{"num_hidden_layers": 8, "hidden_size": 768, "num_attention_heads": 12, "num_key_value_heads": 6, "head_dim": 64, "intermediate_size": 2560, "vocab_size": 8192, "hidden_act": "swiglu", "norm": "rmsnorm", "norm_place": "pre", "norm_eps": 1e-05, "positions": "rope", "rope_theta": 10000.0, "rope_fraction": 1.0, "qk_norm": false, "attn_scale": 0.125, "bias": "none", "tie_word_embeddings": false, "parallel_block": false, "init": "uniform", "init_std_qkv": 0.0131, "init_std_o": 0.0, "init_std_up": 0.0131, "init_std_down": 0.0, "optimizer": "muon", "learning_rate": 0.00106, "lr_mult_down": 0.7, "beta1": 0.95, "lr_head": 0.00337, "max_grad_norm": 2.0, "warmup_steps": 200, "schedule": "wsd", "decay_fraction": 1.0, "decay_shape": "square", "final_lr_fraction": 0.0, "batch_tokens": 65536, "max_seq_len": 1024, "doc_mask": true, "train_tokens": 624900000, "max_steps": 9536, "dataset": "wikipedia_en"}
MLP neurons of a small language model. Each row is named by its layer, matrix (gate and up: input weights) and neuron, and shows model dimensions 0-255. Each number is 128 + 32 x the weight over its row's rms, rounded and kept within 0 to 255. Numbers have three digits each. A neuron's up and down rows have the sign that makes its largest values positive.
Before each neuron's rows, "fires on" lists the tokens most often at its 100 highest values on Wikipedia text that the model never trained on.

fires on: " |", ",", ":", " by", " label", " of"
L5.gate2352:130101160156091119162161131103113137126187167118106111132138151158126142102101076163113179141130081175154158094144138116173100184140146099144210135137115093142106098122139174135130090115119093137071090154130089152108119090100165146112101111143095150217138118139052103100153160119154104131172135142135113089141080131139180101134105162085109162136081076100160159137158098132137134158148124088154111091121086081085173136079079098170107133131144163178086150156084090159136134111083139087122113145147130110151114138140160159149117105126107150050160141109182083133148097126128170092127117135146113093056098084110131090155114149137157104109130104115107116101089122117095093131194154123112148141140168124179141080195167136175094138152094099144109154145134097137096129083210130
L5.up2352:141132087110066097121110104165149147132128114082105129185136082180138134117133090168119182199106123152158106063084112124198102166129104156087125087070137158130105089157091114136135137083096100211124106148086156157067089116153063061143150111150125147139136087113127093145160137070138077141126144124130131104110126129087129146179104120112134165114134136159112124099120155124117113134127106199105138138152132076115184103137122177112121050109182075160060173107146122136128138132108146141127108131137104141075107065116136063073126126137142145129108156131133167105089105137113094137111151158126110133156178176131105141129160166096162046090066177134134123094139185083119076126148113129159108077147123107102128134143119154149122123112194165097189196129124108184152110094244072

fires on: " the", " |", "|", " cu", ";", " League"
L5.gate600:137179120163182161127147119168110088108121145087103134150173119136059132147137155090164149125157069120122213121139147135095108111126127099126154110149093083125149131113116129127102180083141091095099132129177121133074143131103138119083172088138121139172136132089152103095135105117117107108164179105119136061130119158126131054071143149102132086101066140101156169146122108134174169129035155146116144114130165090098119206088092134153131187136162104130195164045129126124096146097172162079045101188077187121112119167148096098193102138118096154190192084126196130107149083107115099146110160103153150089075168106132082118074142102172103104130136157096132077128143143166095164130136143076181125156147102086100140094116163162158162172168143147098133128161145080101185164141151096
L5.up600:127127135069082084127149182098113132121157189125164109120145117124119164170103104095150114162147115168146174081202109157209103145133105151128137087096101177093067105058119134140115043155183172109145121108131116166106192124132119149114129118117120127128033107104188139122099067124141117157130120157152143113105152130149089116134093173191140146133118140137093132176133166161166074069143150134094074192100091041086163151140125178221126115198162094146142077137136108117095112142114133199093149109128125070105142218144138147074128125075151109125114109128149162148174164115092107155145116088114142147111125171140122076074151165138134129126120118121131132098139152101133096044105192114106101124153136140091155128122107138146166145168171134152143147152195080065171176131158113

fires on: " that", " said", ",", " is", " a"
L5.gate1861:126137070087120167139122062080091070076113141102142161111056089195124169147103153142179084106091100096163152119148140145114128103120166105062197137176150158135075151132130112148142090122163162096112128164075121100118149102170105121163107137124142069121124092123172133140106155106118141144116176126208084097141100108117089153165149117135181137171120073144109105088121107192151144136097109130100128186126087172128149151133152174091202107123112143125107156139066133103123138113131136116136115125121115150135128149187142123084135119168098120144126115131138106166104104126138120104136168101093142091206136126120134187119115067056182123112092108132079091106123157090108128169143114142090125112069162187130087116101121161121151124114095071132113101164120174201145068096156161
L5.up1861:142117097114161163181140133125084151099179150089116143123122137123085170136090118137191093114199169129127105120112114155105143152110084089109174137174158159141163107123142122131177179124169144119119129160138122150126111155039156079125150126063160110154099114146078105180132142098126121095115155107213086096132148185143136191087146091126215104100125129169074126128179105094143143090097176086179194166137121140093095130103147125092121162092122148089099106137127111080115085084157075116122153107110094160061142179147141084128175132165077091111089098095078177143112189122101150088132109151126137160142134158121111152128133131083126143112163202110080077106117103123136106172085118155114097127123162119169096093144047135083128108095116127161179164166074106134159099148191108

fires on: " F", " f", " B", "f"
L5.gate2437:088157175114189194102129156202199074123152124133144100183143093094135140180160184152163141189147121113098130115154119081141173167149139109181144136139098099163121140118106136138127131111139102102162165115112174117081127120106129111054114130070116138184154092128154115080109149099117109100168117136153113122100144097144167117118096136137161124131099148169142131144110092097172140151179156124093174097149189076070092101145059145073096145125104127214114091109106101163135158173106085110145091104125156118131166153180179116093064092143170119138115113203090177113144161183141127113112193133136136132136120117160199130174062110095130127103104110081119128161180165110130161168139113184142156177150098156155070171189156115101171147127112073094098187155063189136084148145145158
L5.up2437:156136143160040126146089173141180164121100094099133178134095172123136072085160158134079148199113166117187143118112129136105102176131148102131093097166111126219140140102122156131131185107128109144160082144113171137138110125148128098146174137207112100073119139171113106143140087149142120067122175122069075122181086139161040059186181131093156086164115072155042085181140155121131214086189097072156071133110123080138156161202071135121143105125128151126126131134136166108162140157126083178086133113099165101161107126160140083154158143136083133122126122109142108114144163178118097130094154119134128136183109082117131185118123102159116108111140148184093080187082170117151098161134151135096158126108140148111141161118151135101165142110167162091145150133122131135106122096112116

fires on: "|", " |", "–"
L5.gate1972:139144151126062146135137141131148158127111068211064127119176163103136131132151090153089133147164140133169133148131136137199169182169138078144118149007122127145055139155133125163156114162169092144130127109193146180032154104093086146181141093141150063083081174151110119148109143110137113180099139095119173093159123093131167179149114136126091137097170121109146100115129176120169155128081160126131137084149219136119140123164065134130160119170101097105170147151137107074143148146104126116188111164105086144128115145116102128084042116134100068152120086118131155159188118066181127174144179117097102125199118112136122072114111143152113078119121135133070132158170139134104157115138134151093167055121081157101135150126105127117157198125136155138098132143161153185165170143115183
L5.up1972:076136113132242162112119134135160151046128158165168140132127100167143144171088147121113157070164176131164138127100097133106182113115159135152132166130078122108138175128101114112089141171145113157156106099122198075091116122158140053158125160101088120111101085116098117098117150126173102022100171094175146084155152175179149163139108127161136138110100108128142144150160087108133066157158166124138131148027114176030161168123071106115055130152110090150117090077120129127199103158141123087146099161179090111113126138142148160142038139129059104124085125183145171108113113094093099178124080121128094181124094165102123129121113171113155078086123155142138156174111090149122156161122149106162139088204147142139148066177145087143107161132094126152087105108087138088106148137106165

fires on: "D", " O", "O", " o", "H"
L5.gate10:066131147189078097049098125091103147145126165115053119148164152165166077162109189098180126142116079105093121220090122123133148082113187097147128161119115122147089115175141116117115166148127065123094127153094145106119114113086154106199121136154100134127098173144097075144193132123141160164119126083068131149198226070147144122149192098112162161110118089144118159170077130126132068141123098112159128132159136143129130117100057117138132187113139130231119111105122119098180075060130111172138142029108126131120042133121092177180105103067179068110132096117121111136135139101160118134121169154115075127146148142073156137157162104129139133158114163088159160123091121092158093154155137111156124107177096114130105090107126031098171136101110157104115174166148161108139218141158174
L5.up10:105150137154114127108090119156123156088105220182108055149139095173129145142095053107095079174096131072115129124125098141131125143185110124104065149099068189125110144148132170135124157138113059113125149160136131117149139134142130071096166127120098150106128120122140143137119185106168120171126099132143094092145085193123156165140096145134091103147175120138134127176127083130116131129089118116081122089080185143072115150176128186125140097139106098140190135100103135090139072102130109168138096180132172160119125119114090152181088110101143135167151118142117127092081144144119106095130092108091135210113181140130125095121147159152033119054159149164184146137066082034129077115097101139147101150074117160118092162164123158074200094127137161144145189112108134143130182125133123

fires on: ",", " was", " is"
L5.gate1642:138151171115146134132169106113117148125106126126107115107137117163112141148164129156109116087122113179233129050147107130157151121117138102120099192153149148109067101104172076113153140148075182129104109122053125127092116128120104144144120105133052177117119126143130187131093161163183113178081173136221094127125097114098176102077134164076119086086080157187095139168105131148047128129162143133162170064116120117112125178119159160113129134158126203180111136137107191115143149095152136056112112137121101172152122173153221150118102154093138160057116130176130163141129143106129140158104130103085114138104156081146122199119134178102144124137131087150140096174131109161135132169115125097160139163082156173140174083153135140196132179134132100184111119153186123146132110154130176
L5.up1642:129146153155195165143164154105146088133087136118146115098118117138109135145134115153075166078118145164150157076140170099098136173082091155096083096079151177113090112131129122182092164117135148134107108077102098092124107070184108112168140137162088116137128165099183123107122149146178123138110137146132130076144117141071149160141140119101210120060167152080084125193093172130165151091102158112164109080152128076135145090093124079096146152138090139123186103156102191136136073089098086191092125114128111052149136104134178149139107096149197103117108077089105151108132122167098090129117094088088119138178148100172055122160115175091075178103152132097183123148185181075096189146109122125114116087172144107123107074119118164107136147113116180165136128176151137151089129152187104

fires on: " |", "an", "nt", " (", "\n\n", "ent"
L5.gate393:101183161164139191115122182120090145183146140161155136139164127131090169153094142128110098119135174090102093165101182074097087097156193118137094082085149096145187153214132124091161112147065113137120157166151095160126158174070110143133156119125164145088140152134154099108121134175177219178168108166155126097154106178061120120098163104170157140103110155196137096171092172146120175118115155068092099120171131126149143130120110098167127118106183088121103101082098095201115107136160109123156149148107176143148166069150142110128162151110108134093136140108131115126074126133118147125155132107130128055111136159127161105148085098162149111155189181120136139130174136114128099089156156134114153117200120161118152173126069157109110121156149096100170142165133140115182128147107137
L5.up393:089148212198154151117119105101097173136108086124101124106107136093098158127152116157121088097132159128123095160132121229111129148174095104111166113129141023113154138043105116095126184066131124150107108131113171137158112120156145135104114134084187171163126056125112084147117112208156079117142136138066126133111152120131121212095189138132132149122143099143100151054192130139135184141159120162154140135147141114121081110153154132190122155116128148139127141165132114117154137105149133117129070117107116144082082152137147107096134164065085135164087124151136122085119084145070083133092156154110163152207110121133082119177178092082139110114050155121108145216135179125111127056122175109099083102162108117098104122221152151162082114200154166148128098115140131061047160121173141

fires on: " |", "|", " mi", "m"
L5.gate572:137131177134107082127132130135104173117110143085156042167121102094131160098166078130119137187125129180131133134154113101159124129182151082139112136105122097172189134121147135102152141154091116142134152082114130136102165084141116155120132106137124136134135090118134141112155101125145184107111219115131149077094155128191147123137121155089090189143164148101088122166094126102140111141098085181098198128090126142089134130112109125128071155128131117124230074112160184221129158168116145120117113115103154153150151082106133063149109150134117163073146174142161105125104128104113086128144125140180099128128134104139136163131098152093165143137115116132117162090187135154068069061147091088130104150092105115172072066117120109115138062069065150097119161098146094037134127177180109
L5.up572:160162052124055131153090116149074104120197125150105095112091111121079167185139211149112172120096100145044130141106110164121122119119138175155094129078160200155142097108114121112095133082142134142109104126145161132148129169079121126172120107151102169076167126116097103163175170154144109126125097176154117095148122136122138171180085150156138185122140111147099137159078131070155125084094126190108097103182148167187170147123161164133127127074157154081141128107140138111143092138164133123123150088109173122101112139102138178106115084124103127128119092118130158156146122049148137158109152138136124089081131136103076158147152141145134148131069108083167117117101124197122193103115127150169085091133118138184115164146164120171142195099142164082130188134139097149131060135132143

fires on: ",", " ("
L5.gate2508:110125133122198114110111155120149112052133146111136217089097141130134159075151160076122130129090106128133136105138130096155160106112114131162132094126195150069076158198114143122145081145086121124106124152108124163173124145085101128079152093083095130125117189154134040095136152090180158139120168099103181133135076111093117070096154054127124110111166084138139138140151110106083158097098096169100174076113088115087116109145222149120150118180137117169145144138127138111121107134178118152137164082149124071074114160138099104107091161061103117165172078193098139145144129103123132180115172120078096120114101130177085118109053203168098159165113112149132053149132105147155117058175091082108121151115139160062109140190152076066114088149107070142160100099081074090123114116165136
L5.up2508:091129109056114128156154176099125087144157152144136160137123143107139098119165161123119146179098111125153106143115184115105130092124109096127145099162135169183083140174151125124141090126139151143120134167141105150189154193139160133089165112128124162108149128121099093142072108139162080156112077121137141155114089118073141114090183187120166106142156136179128122098100128113097175119095130066099157104105122119112131126092206117067168092129089155174105135136125110119182135108114119200164154137078118085106165165099094109104073181062103194149134065119061135133135092112127110169136115129130130109144124141113140122117143198143127178105158045132154132169177123152191161099162144090118134149064126207117099147127114138142152071128127163142115144133096088148106107170115165

fires on: " ass", " Ass", "ig", " real", " Mag", "g"
L5.gate902:186107041114136096060120144113162076164169100126113157130103169142124109126161118104148084096164115096154158140121135160116096104147100115113168099128086112113107184135086136137119179097134128108129134080152191135169144118125131151168135091101109123121099125154145132145147126080112110123144170094108098133105214087123085164167131145165120091090190146104119182105142178100159168102129125177119139112075128094059111139113158154142166103139065126137095115194087138073094098148089074146072118141143159127118082103102151118141142102125110182169109114172114165144183102128102136153129121104093111143100099169130134160155149137122131056158254118151085119093204132071103119034076120033170056189135100104079113105124149133073119051112124135141121101099116146106118110158104139
L5.up902:124194096086169200170155131100163088132182138126118165098108171219125125216141077124095162076127137121132160093079181183088108137103111190083120090179139052106174129156168095123088137153168120137146129062101088140133139076152157142166083050105081073077143130208145060121130157170138124132115105128166104091137173144162159117148110108089066086124146158107138160116117140130164078084104165149139169184092178162137138149117078175156149147151102132126074133142124166147057078118132086169126090120099128085132101103106151165159167102170111141174092078123084184127093142131147110080106139150084105103170130135123146069111096153060115159149134083134110104131121158112081100129081133092089128106172106128113098132136147130089117154178105065093118159108133130052180174184148128

fires on: " |", "-", ",", " (", " in", "|"
L5.gate1206:115136120141067191175162153114127134146197182140120110172134144127141133135171121079154048147110101173131119144174121145147162130086114199127100102102098139127117148165177111180149109141031131160097067110160126167108113154126119123080163149156131090136158109099208128124099131098112182075126160117082179063153134113113114020164157156119079076134101103064207167149148168126118173155151143155178108116124158157157117099176136163088099096146101143085129146222130152150077134137145110083127159109135104180100153147145170134091133207115096151108147093140112090140114153113086083168096139078188104066123141093132146072081146135096185097169081156084141170051150155114165100127132074107123116162125090134140115116122104090119127140086127095115155110129095126160121117147109136
L5.up1206:112136111118121097156157116152162167109147151154129156122069130186104115116131145121136088145165128112131181085086164056097083144120077164123130100092195128107132130165126076159122076128141126118162070055116122144125113120118100190088132087208089146083150138114180157152091143115132178102080150124132196125124145102079133109184140170109183113084132141112122158129108136139090145116109144146125090127128097134120087127096110140124130126166105122171109098100154137101130198162139126107090192105105136158179122178128145181133095129158183142159050160139109034152136138132126082121123086111120153092088130117090073137088071196092144098103089128132115109087111122075095124148136069177126135100100170083137128146115116180135120124156087058107072139134095114158096082124094071

fires on: ","
L5.gate951:154155126161124161131142146095128147157186163119168144108093137158162121066103129120131045119124154153060153135155098125109182109158133107153123155088142158143142128090119132125133130112086092103120135143179083152123089174045144142126102151120128203123125123139173105151157106057138116059149134124147117128109173160146120136150152110121182109130158115108107087139110103113159162039128118132101202142145102159150178050112167118137130145059156176153114186087135128112129096084082094145136121119101148117082059145137142066117120165118104093147160182128044146147136086083146125172105135104080134148114136149124150131132145164114112128171091110149135160165152093146151062162147123129086113127162179107090114118156115105072151119138112172170192154205095147074101140168095114
L5.up951:137143126134135148156130127117176135186124102116107166170101137174134164078117095193139149138138145097140139098112147075106115166119074125102129112145115137100112162184139132148148126158164187119100123138184119133103166142167082145082082153170071133105138178100126144121071128155122088139158155145102149135152182103140130117111176042132141159130130126124151128123118123120073127089076058071124135140105155140149147118111121117122152106106091157203075161095147128193120150145123076155105130106099122098153122177177155096128110143135157180095152092136138086150159050125127072150223178143085152149128178162080096149126145187120174108141126099104085156167118095152149143113090116119116117177086167101127170065136077116114069109114121121153123177163093125151137137123185139

fires on: " (", " −", " $", " +", "–", " |"
L5.gate1307:097129136134161193156122089149196118095167130106129129153124140139110095128112148071145098191119138100096090152140106092140064138148197062171145148097195171130105138158122141142156092127126103158129114134102083043171124135112163127078102109138176133160121141171148146175148149108103169143102114154134116148090165119139079120155131117173156092156151128107111114098156203176108156147096118105112158064128066152132172071109122141133110100131119108059108127124140071142154186109148138149169090070114120142118124134130137121108089156179096084113123200159145131145118141141141146130130132076109100170137147092166135138160134147114127206142113138135106168133155081107112121112083187144034146015115164081080135128119107115167120148172185144108139140176114146129114145141114123
L5.up1307:099111165125124101154128166062150142173122108111117155073132129111158146115146165116171137155132151176129134188164174185161147115116121111126113101138092123088137164145133097068114184134166070129110087157035103123161116114112144143167187108160118108091080113091155101089147145125140168204195087104139123117157076060131088076119136106106145093134089121119096177148162109180112104129098158111209134109140132135204052160082209083100197188078098114138115087091121141132134178124197164080137111161171136191151159105138119079109131151112128091144134176168118136200154122176109174070104120166137147154099116148136136159124127147132132112122116146088143106135144118116130167112106087096125131115161168091115137168145102152120116114151066137124087136144148125143056087194122139

fires on: " o", "O", " O"
L5.gate200:085087188145134113180114095133166180144129115209122110100153095120117102077160160125132150134102063149129161102103113131147122141099123090142112104146112132093128103144164133130148170131126121115100133081169142124148094118121159145178054181129204127163129144207123151138135139113130112097077117078066113165097094146128082209072152105129079160180116126104136141096137125075153138096107157152107123131125176196173096074084092046106153148129110126147096119105160138180119147127101103191110116110141178132125112092163160127123112178093178088095134138141127157138111126110103085099101169094103091118151117084134168146116108121159073106164074125083091080126058160145151158148189087163148119178121143142087081119147143128071129159091117124116106166176121132169140166130138123
L5.up200:133165120129060125086133164172098061110121139136143133162126096123149147135144071104134161174124089144175187095112139160147091101135130158111050150122111108135098172126126130127088146178160135134192125102113065120109144190074103109134094126185117131113153190152146087110111084147175112149159109130129123105140150162153133197132199160150159138143151083152088123130142153129176173109133124140160113147106145128143160093136168177076176149154151100138167139133122133117168115148090143127131183146132117155086095108180195143107133053152103135146224106164195118236136168143129175152068115079102151123130146160168129113185121109159135143124106100103157106142123142110141121110113133063137132098120137132116116146170116121146124195094087159116077113110099218094126132110105161

fires on: "-", "|", " |", "\n", " (", ";"
L5.gate1650:160168129142111175101162109171080173116203111143125106154110129126134160185117150117129118098129143124150100177120069105176120132136168127137084119096126090154143129175175108072137061107127103125189107110090120195111147077129100130135094142117154193082164155092076075159186110158231123199122131073117091117143100187120124113103150161069122132145151120131075156102084170126152145127128139153132151122118133156114162084096139161120157086125092169098104161150154078130069095146140089153211159122076106111097090099098191146090132165142138118108108131086168155104155176056128149124099181132177107161112169088118100091029172118124093094121134078229091105132145100153130118121057156161140078174132102090132176143112140045068190123095119151090079142092148212135150128163166152
L5.up1650:076098148107117082114087070141144123142112131089124154081143178096073131111146178097084135108154149150144163166132110149124136082133174208166106140066100123100179068167150131119102129084120100105163151170126124139140116166115133150124121131186077157142108140111120174057102140123140122102167178112121104127138144086104222159132104126119140115132151156139096128173139085167160125167153122084147106079134081079159155155142143141101115126094099106111138196124052101099175120104137147136152179115091122115073132150116172131050093127122196162109175091111103144148151109113189122137077202160183142123153103126128136200068158115095160138139077121163133166162130125173077175098088190168129123058158176127085155159120110196157124168112105145131127142130166180139114090174108135

fires on: " |", " (", " 1", "ger", "r"
L5.gate864:111093119134161122090187095170125198104150215113149138104066182136116153122084162083144119086162109129104144088093140064161115108108096085109172118116136141117173116164150077145117130165147140090134122142132206116065159126112103111110114166071136142080062077123110150101080125108108167096105148098146163117100127125157046098053128133142140135131108157119154149107148142133142143087130122131131054174176093091142144117095151155114131150130130202060115140161084150150102100105167126125169165150185155136143178171096149143111110130086182094135092112116167181150092203183072076139148133176069136117116133123161117136062072136172125111186151108096166124153126071132144127097121167102138099110134184073130079166101117126166123166131153144116086150170110109132093128116128166
L5.up864:114149141152138088159071092159146149150190095102138148118147162071139121191129162084148133155100132153163161117123162121133049088157076073134116187130151181122172102094094133121082127129144090173117143125094137170120108146075193100127149180126123166207124136080124117103164119077109140104193094082149151098112154168053126213132152112118098093143166172117161070136133121167188141143080113097136049123136114129166130168105121131167101178108097097144082127149121115142149151107110085134100134111148145145104195121178147094126153095060079179096095184122165116154071118138098126115092181149100078153109094164095187135249114122084114145102161186122143086108147104127137117116129090127103138143140122153122086100169134153092138127151179077110121102098081041159114144113192152

fires on: "|", " |", " from", ".", ":"
L5.gate903:086179153100145164167145147168140139120131128191119110175134097102086179132157123163126167069160135096172140170127146154152173130109140134123118133104148076157130168139118144140155115131137206148094117153146085137127146123135113136123127174152109132130143099117129119126052107129183057098141132118167137148118144152135164039138185155144111125119112127135193153118092116118114141144144110115112096107127179113166113170192089134121091065126062127116089150161116122150144115138092169100116152133189128085135063038109171146125154087160158141119118098133072119159111106113084104107100148161109101108101125135160140123051160085113103122095105133179136126092098148160116144145074166068153111093177151159149055081114118115154152114126140173113107191103085168134173083124137088
L5.up903:122132117110150153125141092137131154126110139203107177096076070141104172148116121071106141136159127089146146088115118113102122076135069114140190100106133080106138094118116183152140135168131164111147080051084151112155123132133086160130088082154123141160182094110106153171201075112166099114118141161089112116069100098109135061137142189099191134148098199114205155107087095113114111062116095083069166122081137086073079123193166099092113158067113113128088154075115096155151097170117103079151110222129107137069155173160187102147134125162188109114119177120130109123153121143135135160143125168198173133150130069129112171121104128126149105122155156095101121164116097127164168168116100102159132128077106143100140132128112126110151133109095110093103154149164120040112081123167080

fires on: ",", " and", " was", "y", " is"
L5.gate2180:135138120066071111124101147163095179104144130121132171100173101118149104117119096156215171152154116116128164143062094099064157123120113152087123138111152105175139146109169070139160113151121142096142124154093159131119122125142064058122165081166122173091162100099093069134053112106133093110098122084127138086120149123144136082156108084091157191156138093033197105112098133095060060090170110132125138134160144126138144154160118128158129127072116140077148168077136138131158110109158169155137155095110187168152094151137124144076162103126102120090120134071161110114085131102075138112125122158136128111093141162081136172143143055129090124160055087166144113124155168092065055209107176140108120091145135142112118096115093130174176123120163131145133158094157115102123173138120095
L5.up2180:133114090113172203158114072080139112106129120108155122148204139100154173109157095104072152173153105174121108177129134167090217143099127077055123134135123091175188099097123108114132146153213165120126106109113179129118129152137119151094103098171173092128163078151117097121097087083100042141091123139148170127156153143114138107181147093112141157117109108090150112149069082096193125044122111091139163186125103125114089130127157144153131188107117107139099052125092111113133100099072114093097158145172141185156084117156109114158120128069113127081133137142117095132155121153089130138112073142107162098136139145094143074067144093167103121177092079130094126067163125111069142166058106164098128168110156100116149148141097146107197142158181156178105122131139093128177172085092161

fires on: " |", " (", ".", "–", "9"
L5.gate236:054142104180120107128172131149070095143183207154197093145069136143195200136131053101138179132166167141097157098120192129139172100098159162196169142181070059137153130087139165102089139161137139137148102095111133135158143155101100108145093137164172109115117069080148148123105131132115181149130093109123157093137107131158130105114124088169092163108139084124117139081089114142081086106125167071122163153037153094145087113078122150132132144115100170162146124140066125083164096120150122091124121108142095081111145071125162087076132113143089167129157155077194152155150137116139100185150197074124116159147167127120116116054164130158106128114130142110139109143091137074145103128186118136143102139148146122114129164146084138093099162062101137167141110158152142133152206141109114
L5.up236:129121137124189128148109142150084125089137155178165175058184140130130145143133186166151117126077128158153176122098146124152117075085111133156125140147123113151172095117087078133139100086135193105195140096091177120125136201102075140117103143096133127100132138111134151129095147183150122152182140117068105170181142089160216181156157193165143090078108118128160167069138136073141117072105183087121145166097066147174120090097113134133146173175153104113170129173127152118161106081124135122184118160172104144098121160128109138076169108185127107118114134147131152093176089097145173141120089153149171141158081152099090188125137144123112089136104109118186108125157142139145058105173164152140131134101109118103124190109205148114141157165123162129129135106102183122106094119173157

fires on: " |", "|", "."
L5.gate2130:125054178105104147080141168079089117107155137060158090103162179122105138169090147107113178101094140189129114126144121165131091121103139096089117109109153152195148110124144087075162103124135184131133125085139180071065135153121098095144162156140124138229128121050091083167079094111184156167093168168098101104148126085178137142112099140109116178119134135171132155128172100158116148194145151142124139110152113145130114077157103089155092089101094138169114119146120127103112124158090149086097093102140166168169121155144121127148124136128146186153176142123111182146131139142172182131129170138192120119085102121080125139132095121112132122108113083039140122102174132144106143110134100103151155087084120092119172097077125091130158071063167128131162143132157168109096192150082157
L5.up2130:147103127141152101075065213125092076130124092141113102109139174149148106095082201161141127143071093111146082149062113069147061174108136115193145160145104148130126136112141137124121119154122118117201074142127134078111087173102115124139091176092093118113138119073149103128128130090126114147108100158159140086117085137107128114148117113164139129169108101121057118059119131168134148157134138037106149140065193092142138130111118143155113108156074124072191142095129110100072072113137116174154169087118154113096151119194116152152153101197115168100103119100141163102115083102124105154184126164122150160165164084115125146121057179137144150083150107147179074120114120130147127142204118153101094074133125111141185128112128163121154084127171093146113101134175093095092088175093118

fires on: ".", "|", " |", ";", " (", "\n"
L5.gate2:122137059179189173177141152110137093122088099110124156125171162164143162129132207187144115130165137169073130159108042143104110172150114156072101143108102142137170095152119143122138166190121141165101158089169114112156102139116096118100101122131124068126179148147118120087167151058146130141097167122151131155148141097131104113136140125112130149121142094091122123058140170126088131203075121128101161098155093169108093104079125100159146105059152171111165112135190108085122124133188073106116111147120112111189161052083172138144092116159117137090165125139102120140125116105121094140153151134187131139113116127150119161135124113118135103129133113129087130188103159122189122176139147191074186096165121136134127055087094142119149076133127161114128090117098112115127107132115128
L5.up2:173118117141159115130105167094124168103068083139111146128126220084200143101154143163201123106137131130169205129129086132164089126139113148126124127135103176164125167160141069153126145117102104084031098071121143095167108125076117131084118112127129114129140117138073183145134125116101040158073185120177158123155094118143138143153177147086106104140146092072139115108193116157110109109110101144077124126131170077098117168103107113133150159103148142181149154132122172133135066136212078132103148126108081141089154115124078157108111058076098090078150126173126118141173114101097133151174103093108124089087151151120133141111128148122136117129129072176099114130137133119196116147180160179114126138124078109126072136132138159141137163137136168158100121109123122114095136086099133

fires on: " |", " (", "|", " as", "ous", "  "
L5.gate1811:153177125127169121071075139117149129105149069120167086098201139136139155141083131107162123093127132125074166220196138191138097058187109140150130128073170155146194122170093122147079154094110132091076178126068124149143160126126115133074125096122110118127118124132064099098093084131113120120136161131103102135091137112191174166102100164155137113171102152113136176154069120071119168174159180136193103076131106123142099150118147082154125150096122158118185091206102162141086086100129149124091150128209205119100117140120139153158108096086092153172090158065154080176168149077081163126109083136137089085131099182097088167131101102167114162130190162140124147108121144128132128151092125174173122152168126109114134089166123054121098170105108138205104141109065158115084156126174065
L5.up1811:160142081086121140080118151109117125099141108035168140133101089078178107148142089085164121148135147165127159122082165128142187188163135123124120124140130175140073076077161143146125135134166140082111109144140163173149100179119047146137127115080080157122136096083084149150132095096098162111097094120107110108136163116069101108116169088188157147122126156118147111127158128146116112110139102196153078143128184111141080124106119219115132137140139130182086176167127127119173106123094143154094096149076123205032141142156090139097121082115084158133121118164134121075058111091138085072151109158114096099143139122140164100112129156127127173078099152112142121113108143079068107100138134156124133133122120067130134113143083144090125096130168073106118064103175096150134111118115092

fires on: ","
L5.gate1161:102104163133140112154152105098160148141129086145170149134117143122124141054077115148169078181103108134108124173099151151093121184108119094114105085165122133151136171114126118108143134144113080104167118120204114186181109197117121143153144187155129194143178097125112053160093147208123119126086110169160157124125081192133114092132196065140128139138174088179105094155155129109098131112116089131081078183147146090082151113095144115128171098138119136177103180134148194168178079158123078165147102051164117106115146180144146126144136107121140106083118069189139105223149102152096127093123158096112138102134117088154094125146167185099122112094084113110114102172151127158191132159123113097055143102137167142151109133146146154048186078102122116174135163166130144148097146146176145
L5.up1161:126139117107147109157136151146143158151103165149094171104081121113063146067133149141173190096071152159129080075117139160146134150085110067158146091141204174110116116142137119129102127124189133095148130146165144093135113145165116144073181117117106138113185079138197057120153102143146094106153206145117142122160099148153095119114158107148089122134183126181108104140108093072107107078137111153135157147113146101115102082150165128104175167106155141147148058154122172108135104114159087128131121084110167113095109184120139128163108200063172154136091090140117090148141060110114078171136162120179121110159135136131081091117151186152157089144096089097094150209087147133132159178156099144073109141127124117168075106147135142052128099158134130150185131153133125148156132146169146

fires on: ",", "-", "|", " |", " of"
L5.gate609:127127109160119149148154091113217090151129127122102085115161188130110094106122166135047200149138113210196139085055129161144104146097125149118098157119145151176128122170131161134156173117106086148125147109145113099145128122074168146068201080161121111142122160100135121121068127216126203128121197107150150125160103140141146154092128153132139121114119150127073151154115173144125118103130130107113139144109113116173177131087099134120120170146128083065146188168129120127108129120152099157082098071153169143117146091116123155126099132148118134111129102119102090185190041078146160100070142140157100117148127123144114124131133118144172124081204105146162098149195220108153107103094054099116143132139216135130189107170177167102087108131088116112074163088127172098129082087148098
L5.up609:107065134127136188087075130136152136151133099134113126139159166185155119134121123176162114133147113103134123137138111128118151090123153089125102094184119097147070163141129155128140109107136131124141129087031127145146087149036125148113141089140126123134153176078124114154106157136073191137119140157150146101134119129145124121136156084166094096128078180075098138176160127143144115089132099139187128130103101081109146151113123138072163123108128126136085157124109078172109103110188129118101095066115140095135160144156091110105171136225083076056059085136092112136165171171158136096117121158126147126112151097154090146152148177172147117045134155200103095207125134090140114129158113136120152111166099095114104119115162100142111141203142130123120209109145140125108090158145141